Weights of a small GPT-style language model, trained from scratch on English Wikipedia: 9 layers.
MLP neurons of a small language model. Each row is named by its layer, matrix (up: input weights; down: output weights) and neuron, and shows model dimensions 112-207. Each number is 128 + 32 x the weight over its row's rms, rounded and kept within 0 to 255.
After each neuron's rows, "fires after" lists the tokens most often just before its 100 highest values on Wikipedia text that the model never trained on. A number after a token or word is its count.

L6.up146 [150 151 131 186 158 112 152 125 136 147 147 140  57 139 129 172  99  97 132 104 115 156 130 120 177 145  90 146 143 231 188  51  99 102 202 122 182 174 132 133 106 121 174 126 137 163 132 128 102 139  99  71 179 172 109 106 153  86 163 129 172 114 160 190 139 127 126 119 126 112 139 164 131  96 166 121  83 107 150 137 155 152 119 112 137 103 154 118 107  96 120 163  65 132 149 122]
L6.down146 [122 130 141 101 123  89 144 136 150  99 164 144 170  77  80 165 130 125 147 123 145 101  92  78 101 142  81 114 142 151 153  93 166 125 112  79 142 108 140 149 160 139 158  97 117  91  86 132 175  96 130 117 160  95 120 182 151  99 120 145 127 146 126 170 136 113 123  56 154  50 115  63 145 164 110 120  87 145  99 165  77  35 171  97  82 114 139 126 161  89 156 168 100 127 128 133]
fires after: " ex" 28, " sc" 11, " st" 11, " sy" 7, "t" 6, " c" 6

L3.up244 [139 125 164 125 179 122  96 111  91 157 159 158 123 161 135 180 155 149 123 156 122 134 181 124 122 148 172  50 107 128  93 136 102  94 139 171 152 149 100 102 178 107 172 171 106  95 128 141 156 142 139 185 163 100  82 109 144 116 105 188 139  82 127 231 154 135 145 154 114 124 139  68 172 154 144 172  63 154 193 152 108 157 150 155 126 110 115 141 115 111 144 187 200 157  94  89]
L3.down244 [148 166  99 116 116  92 109 165 168 169  96 144 145 112 123 159 167 150 110  98 167 153 136  86 190  80 117 170 186  97 110 114 158 146  99 126 123 139 108 193  91 149 152 130 141 116 148 236 133  78 150  98  46 165 111 118 136  86 130 167 135 140 141 145  95 104 115  84 112 215 174  96  78 148 106 143 106 138  91 149 108 176 138 116 122 121 114 138 143 100 126 136 131 112 135 213]
fires after: " v" 16, " ex" 12, " R" 11, " p" 8, " c" 7, " C" 6

L6.up382 [183 159 159 174 102 147 133 127 130 120 193 199 164  65 145 129 170 175 126 150  84 157 126 110 113 214 135 123 154 138 103 110  92 123 135 183 149 129 110 166  77  90  64 120 170 159 111 181 197 153 128 125 148 127 125  75 136 152 116 181 110  61 107 112  65  80 134 149 110 118 125  63 123 103 159 126 164  81 170 109 102 163 118 132  91 126  69 104 109 138 151 129  65 116 141 179]
L6.down382 [106 103 132 170 110 179 140 150 125 154 103 152 138  51 136 107 144  66 100 129 148 142 161 188 142 109 178 106 123 123 158 134 124 107 108  87 152 127 107 131 131 168  90 143 110 150 210 131  92 128  86 136 141 118 152 143 150 129  31 223 144 105  99 137  92 118 124 123 150 117 101 169 106 214 163 110  89 142 124 160  44 122 134  63 109 117 143 150 106 161 150  92 139 115  90 119]
fires after: " " 18, " b" 15, " re" 13, " r" 13, " st" 11, " d" 4

L6.up71 [113 129 154 174 129 140  73  96  90  94 145 124 167 146 111 133 170 112 123 137 129 150 104 130 129 113 177 113 171 129 115 117 111 141 151 219 145 131  94 169  90 171 166 182 140 132 152 123 203 101  96 128 164  87 120  67 161 162 102 181 172 168 172 112  76 155 181 129 103  45  64  96 159 136 135 138  94  95 109 176 173 149 139 150 139 140 102 135 100 131 138 145 129 108 125  88]
L6.down71 [160 133 142  92 232 143 146 141 146 133 110 110 130 128 123 155 102 112 162 109 140 136 171 108  95 180 101 192 127 107  99 133 128  83 143  78 137 147 109 121 144  97 129  95 135 130 167  83 181 135 139 122 189 150  53 109  72  82 176 131  57 126 108 135 156 144 128 162  82 110 102 156 120 125 142 150 138 154 109 123 101 151  21 155 120  65 130  91 153 111 130 113 171 146 171 144]
fires after: " B" 14, " M" 14, " T" 12, " b" 9, "id" 7, "B" 4

L6.up187 [181 108 134 150 110 130  94 110 141 143 121 128 111 131 133 119  72 128 132 103 180 128 158 144 126 132 104 141 184 118 148 112  99 118  77 190 109 150  94 146  93 115 190 136 134 152 124 140 199 104 128 120 198 173 137  82 163 136 131 125 126 197 127 108 186 124 155 133 135  97  62 155 139 153 147 194  94 110 180 155 107 148 124 128 154 162 169 116 161 125 155  89 156 114 127 116]
L6.down187 [ 53 180 140 120 129 133 155  79  77  85 167 179 166 115 115 120 121 100 104  99 135 151  94 112 100  88 145 106 166  68  90 101 179 159 125 112 221 140 149 127 140 139 123 105 185 120 165 144 150 150 147 127 115 119 136 168  94 174  77 103 101  86 155 141  73 170 109 128 100 152 200 133 120 175 127 161 149 121 117  84 142 107 121  98 105  98 146 130 164 147 135 168 105 122  83 132]
fires after: " T" 34, "T" 10, " G" 10, " t" 9, "t" 8, " B" 6

L6.up398 [153 154 133 157 157 139 184  91 156  91 186 171 137 119 135 163 125 155 147 114 125 164 175  74 145 119 111 122 188 109 133 167 137 120 184 130 157 138 148 149 176 113 112 134 141 143 201 169 151 134 104 155 157 150  84 118 154  93 123 148 143  49 103 111 151 105 163 112 145 138 152 119  63 165  97 127 118  86 118 117 123 149 143 109  72 105 106 124 158 145 141 161 163 173 120 100]
L6.down398 [118 131 118 130 145 140 100 131 125 190  84 149 157 137 151  59 121 124  91 117  96 140 138 119 135 125  73 213 145 154 135 129 146 121 186 151 168 159 157 168  95 106 112  87  86 112 121 134 116 121 111 174 149 171  87 144 111 131 232 163  77 157 119 155 102  93 110 139  98 117 161 139  90  77 174 100 112 140 134 109 170 171 134  70 164  94 169  69  78 118  76  61 126 152 144 140]
fires after: " f" 32, " p" 32, "p" 11, " F" 10

L3.up36 [122  76  74 159 151 106 108 180 122 142 158 145 150 212 120 139  78 179  85 176 174 149 165  98 115 102 204 151 170 101 127  96 190 164  82 124 147 130 110 136 106 144 160 145 146 124 116 161 179 121 112 139  83  89 120 162 107 165 164 128  99 153 122 124  31 140 182 177 163  54 130 126 157 133 135 104 158 168 144 164 115 123  88 111 120 132 158 136 167  89 130 130 131 128 103 125]
L3.down36 [ 98 146 140 159 173 102 142 125  78 127 156 101 102 189 127 136 125 129  71 138 201 107 153 182  94 106 128 105 116 102 104  62 119 126 118 118 127  94 117 115 125 107 113 151 147 170 153 113 119 163  75 163 143 151 111 113 169 141 145 118 105 156 148  97 127 125 139 135 133 150 150 155 111 164 132 146  97  81  53 138 113 143 150 116 116 138  89 122 168 125 157 188 105 141 119 163]
fires after: " B" 30, " M" 14, " H" 13, "U" 6, " J" 4

L6.up251 [125  95 124 172 155 144 120 128 152 170 155 143 161 113 138 151 108 166 150 127 130 106 155 137 113 141 152 118 182 136 107 141  99 145 136 172 163 103  90 149 169 117 133 151 156 130 110 143 119 129 104 113 149 143 108 130 116 148 123 157 172 164 181 113  85 111 219 103 129  45  79 112  97 131 134 139 155  84 189 147 179 127  64 134 119 102 108  74  51 157 138 112 150 153 146  58]
L6.down251 [128 177 136 155 180 133 142  74 143  87 142 179 162 127 161 108  68 153  94 156 136 110 102 123  62 132  55 160  76  45 119 142 131 114 159 102 180 131 142 129 170 121  93 170 126 112 135 159 145 154  89 103 183 149 138 113 147 153 154 183 117 141 107 144  96 136  39 127 156 111 155 169 148 127 110 113 148 112 152 123 111 109  74 105 102 125 149 106 114 132 219 174  90 122 114 128]
fires after: " b" 27, " B" 21, "B" 10, " T" 7, "-" 4, " the" 4

L6.up172 [121 196  80 145 127 163 159 121 159 107 142 120 104 141  84 109 106 177 196 162 139 185 155 124 160  97  96  76 144 189 153 138 136  77 122 181 135 164 199 171  46  77 139  87 168 152 124 102 165 163  68  85 182 126 120  78 115 140 155 132 109 154 154 135  72 102 132 100 135 173 149 129 134 125 120 145 120 124 161 172 145 112 168 117 133 144 161 202 112 121  82  77  91 146  87  94]
L6.down172 [180  93 152  58 147 157 111 115 170  92 114  65 135 139 138 135 167  90 130  85 159 104 142 159 128 133 146  84 159 122 118 163 113 105 156 102  75 120 156  97 127 104 163 153  91 101 136 139 142 118 142 118 141 152 115  88 147 109 111 149 139 127 153 147 141 152 151 106 111 156 118 152 101  85 126 119 161 119 100 122 115 125 126 116 148 141  93 149 150 176 125 130 141  87  87 169]
fires after: " M" 32, " m" 28, "M" 7, " B" 4, " from" 4

L6.up427 [146 110  75 139 147 226 123 118 157 172 149 118 165 170 124 166 113 198 161  94 122  97 111 173 172 158 135  93 139 105 127 132 130 179  95 124 176 168 131 121  98 101 211  91 162 106 145 100 168 131  94 124 141 113 116 136 186 157 132 114 117 124  64 156  82 116 176 162  87 165  91 121 181 112 129 159  97  98 154 104 152 109 141 134 154 100 147 142 130  91  97  67 177 161 146 112]
L6.down427 [143 172  66 125 168 150 152 160 139 130 140 169 138  94 102 142  67 176  80 149 134 147 121 137 192  72 151 100 141 158 115  94  90  65 141 180 188  91 141  93 100 137 119 144 129 125 148 119 159 108 127 148 134  98 150  82 182 115 121  80 145 154 118  55 100  63 124 140 116 165 196 146  87 118 112 145 120 146 164 100 169 167 146 134 107 127 101 129 102  67  24 134  96 185 129 132]
fires after: " M" 28, " A" 14, " O" 11, " S" 6, " B" 5, " U" 5

L3.up411 [108  62  90 169 176 108 159 155 166 137 196 138 174 114 128 116 108 179 120 105 110 102 145  93 120 137 143 104 150 119 142 137 150  87 124 150 158 155 142  95  79  66 129 117 167 140  93 138 165 112 129  78 101 137  68  61 118  97 141 122 113 131 105 109 122 158 134 165 134 156 120  33 105 143 147 144 180 109  93 141 155 115 139 234 143  99  98 189 160 125  88 110 117 108 114 150]
L3.down411 [148 145  98 120 162  90 117 132 123  70 139  81 110 116 186  95  64 154 163 119 134 117 163 148 126 104 149 106  87  77 108 199 160 102 129 128 176 126 116 143  70 104 133 153 127 143  98 149 169  85 179 123 129 185 131 118 201 144 153  86  86 109 158 106 170 114  92 141 127 142 103 136 153  88 105  78 104 154 108 153 109 138  91 129 106 154 173 131 168 146 149 127  79  96 143 168]
fires after: " B" 14, " R" 10, " M" 7, " O" 7, " C" 6, " Cl" 6

L6.up22 [160  96 153 123 114 132 166 145  79  79  89 160 107 135 163 140 164 145 148 203 117  85 158 117 120 137 170 142 162 184 124 109 112 170 123 133 119 184 141 157 141 112 106 180 119 158 101 132 116 128 126 186  77 101 197 129 131 133 136 143 136 127 105  68 131 167 175 166  86  65  85 140 176 193 189 131  99 119 142 101 113 112 103 118 119 130 121 160 148 112 126 118 126 128 118 143]
L6.down22 [124 133 144 128 129 130  96 184  81 141 162 143 189 109 155 133  47 118 100 154  91 141 116  99 156  82 126 161  64 132 150 192 157 148 175 159  49 109 104  93 161 148 140 102  92 133 126 132 153 109 126 141 101 141 114 157 155 183 155  89 120 111 132 113  92 103  54  95  90 157 134  93 136 123 105 133 172 201 123 125 184 145 171 139 116 140 127 153 106 111  99  99 128 103  90  46]
fires after: "′" 16, " us" 14, "op" 14, ":" 9, " stud" 5, "ut" 5

L6.up279 [190 108 128 148 140 140 184 120  36  75 215 166 114 119 124 148  99 139  55 193 157 133 141 110 134 153 106  79 145 108 126 166  87 105 207 123  92 187 165 110 132 143  48 137 120 132 202 171 147 178 130 147 119 161 113 128 205 144 127 134  71  52 177 150 107 113  88 102 110 114  99 157 107 158 171 110 166  87 119 133 100 161  77 163 182 115 128 114  52 140 155 115 112 159 141 126]
L6.down279 [112 166  97 150 166 104  90 122 119 204  70 136  91  72 127 106  97 125 187  85 147 163 132 163 188 155 117 131 115 143 118  77 164  74 106 135  89 101 125 141  59 125 132 130 158 200 127 157 116  87 165 142 113 128 117 149 112 128 138 119 136 166 117  89 103  91 109 165 174 147 108 186 154 137 115 182 104 110 112 158  71 172 172 132  87 111 124 134 118 114 219 157 150 158 142 106]
fires after: "op" 13, "eat" 10, " f" 9, "re" 7, "av" 6, "p" 6

L6.up20 [ 81 122 166 167 160 155  79  71 123 168 186 161 150 145 148 108  93 125 149 130 120  91 161 123 164 153 149 125  98 122 145  78 140  87 119 167 167 130 126 187 131  69 139 193 182 128 103 108 118 105 131 180 122 155 132  80 163 135  98 194 154 138 162 111 152 112 119 190 109  89 108  33 213 130 170 107  88 139 156 133 129 139 106 125 133 149 126 132 157 144 123 141 110  72 141 125]
L6.down20 [142 105  57 173 165 137 139 125 113 144 135 194 108 109 141  75 156 104 137 133 140  66  84 115 124 155 171 145 168  59 102 153 148 126 152  64 129  86 120 136 121 173 137 165 180 109  77 139  79 114 110 143 180 165 132  85 127 127 147 119  96 158 163  90 158 161 127 106 129 114 107  90 194 143 123  67 169 122 130 123 108  87 171  79  88 162 120  88 167 184 131  98 131 118 116 160]
fires after: " re" 38, " R" 11, " att" 10, " d" 9, " D" 9, "d" 8

L6.up117 [129 177 164 164 123 152 176 146 111 169 166 142 108 116 113 162 157 190 111 145 119 125 151 157 186 159 143 126 184 131 115 111 148 175 157 124 156 109  91  85 177 106 131 154 190  89 129 102  82 110  91 136 157  80  80 139  89  82 173 173 103 118 157 203 119 116 116 107 104 155 102  62 148 164 106 166  69 135 169  93 186 112 133 175 176 121  88  78  78 148 147 171 126 145 124 120]
L6.down117 [125 142 133 123  75 106 134 102 159  92 112 142 205 163 139 101 119 114  95 108  86 141 162 123  77 119 116 201  93 153 113  58 116 118 108  81 172 153 151 107 171 148  97  71 127 107 110 119  93 108 145  45 187 129 131  85 138 160 116 157 125 149  86 155 123 139 142 133 123 127  73  89 151 135 157  54 107 108 100 126 157 151  90 121 100 117  93 106 125 165 117  79 155 163 164 146]
fires after: " p" 19, " v" 10, " V" 10, " P" 9, " t" 9, " c" 7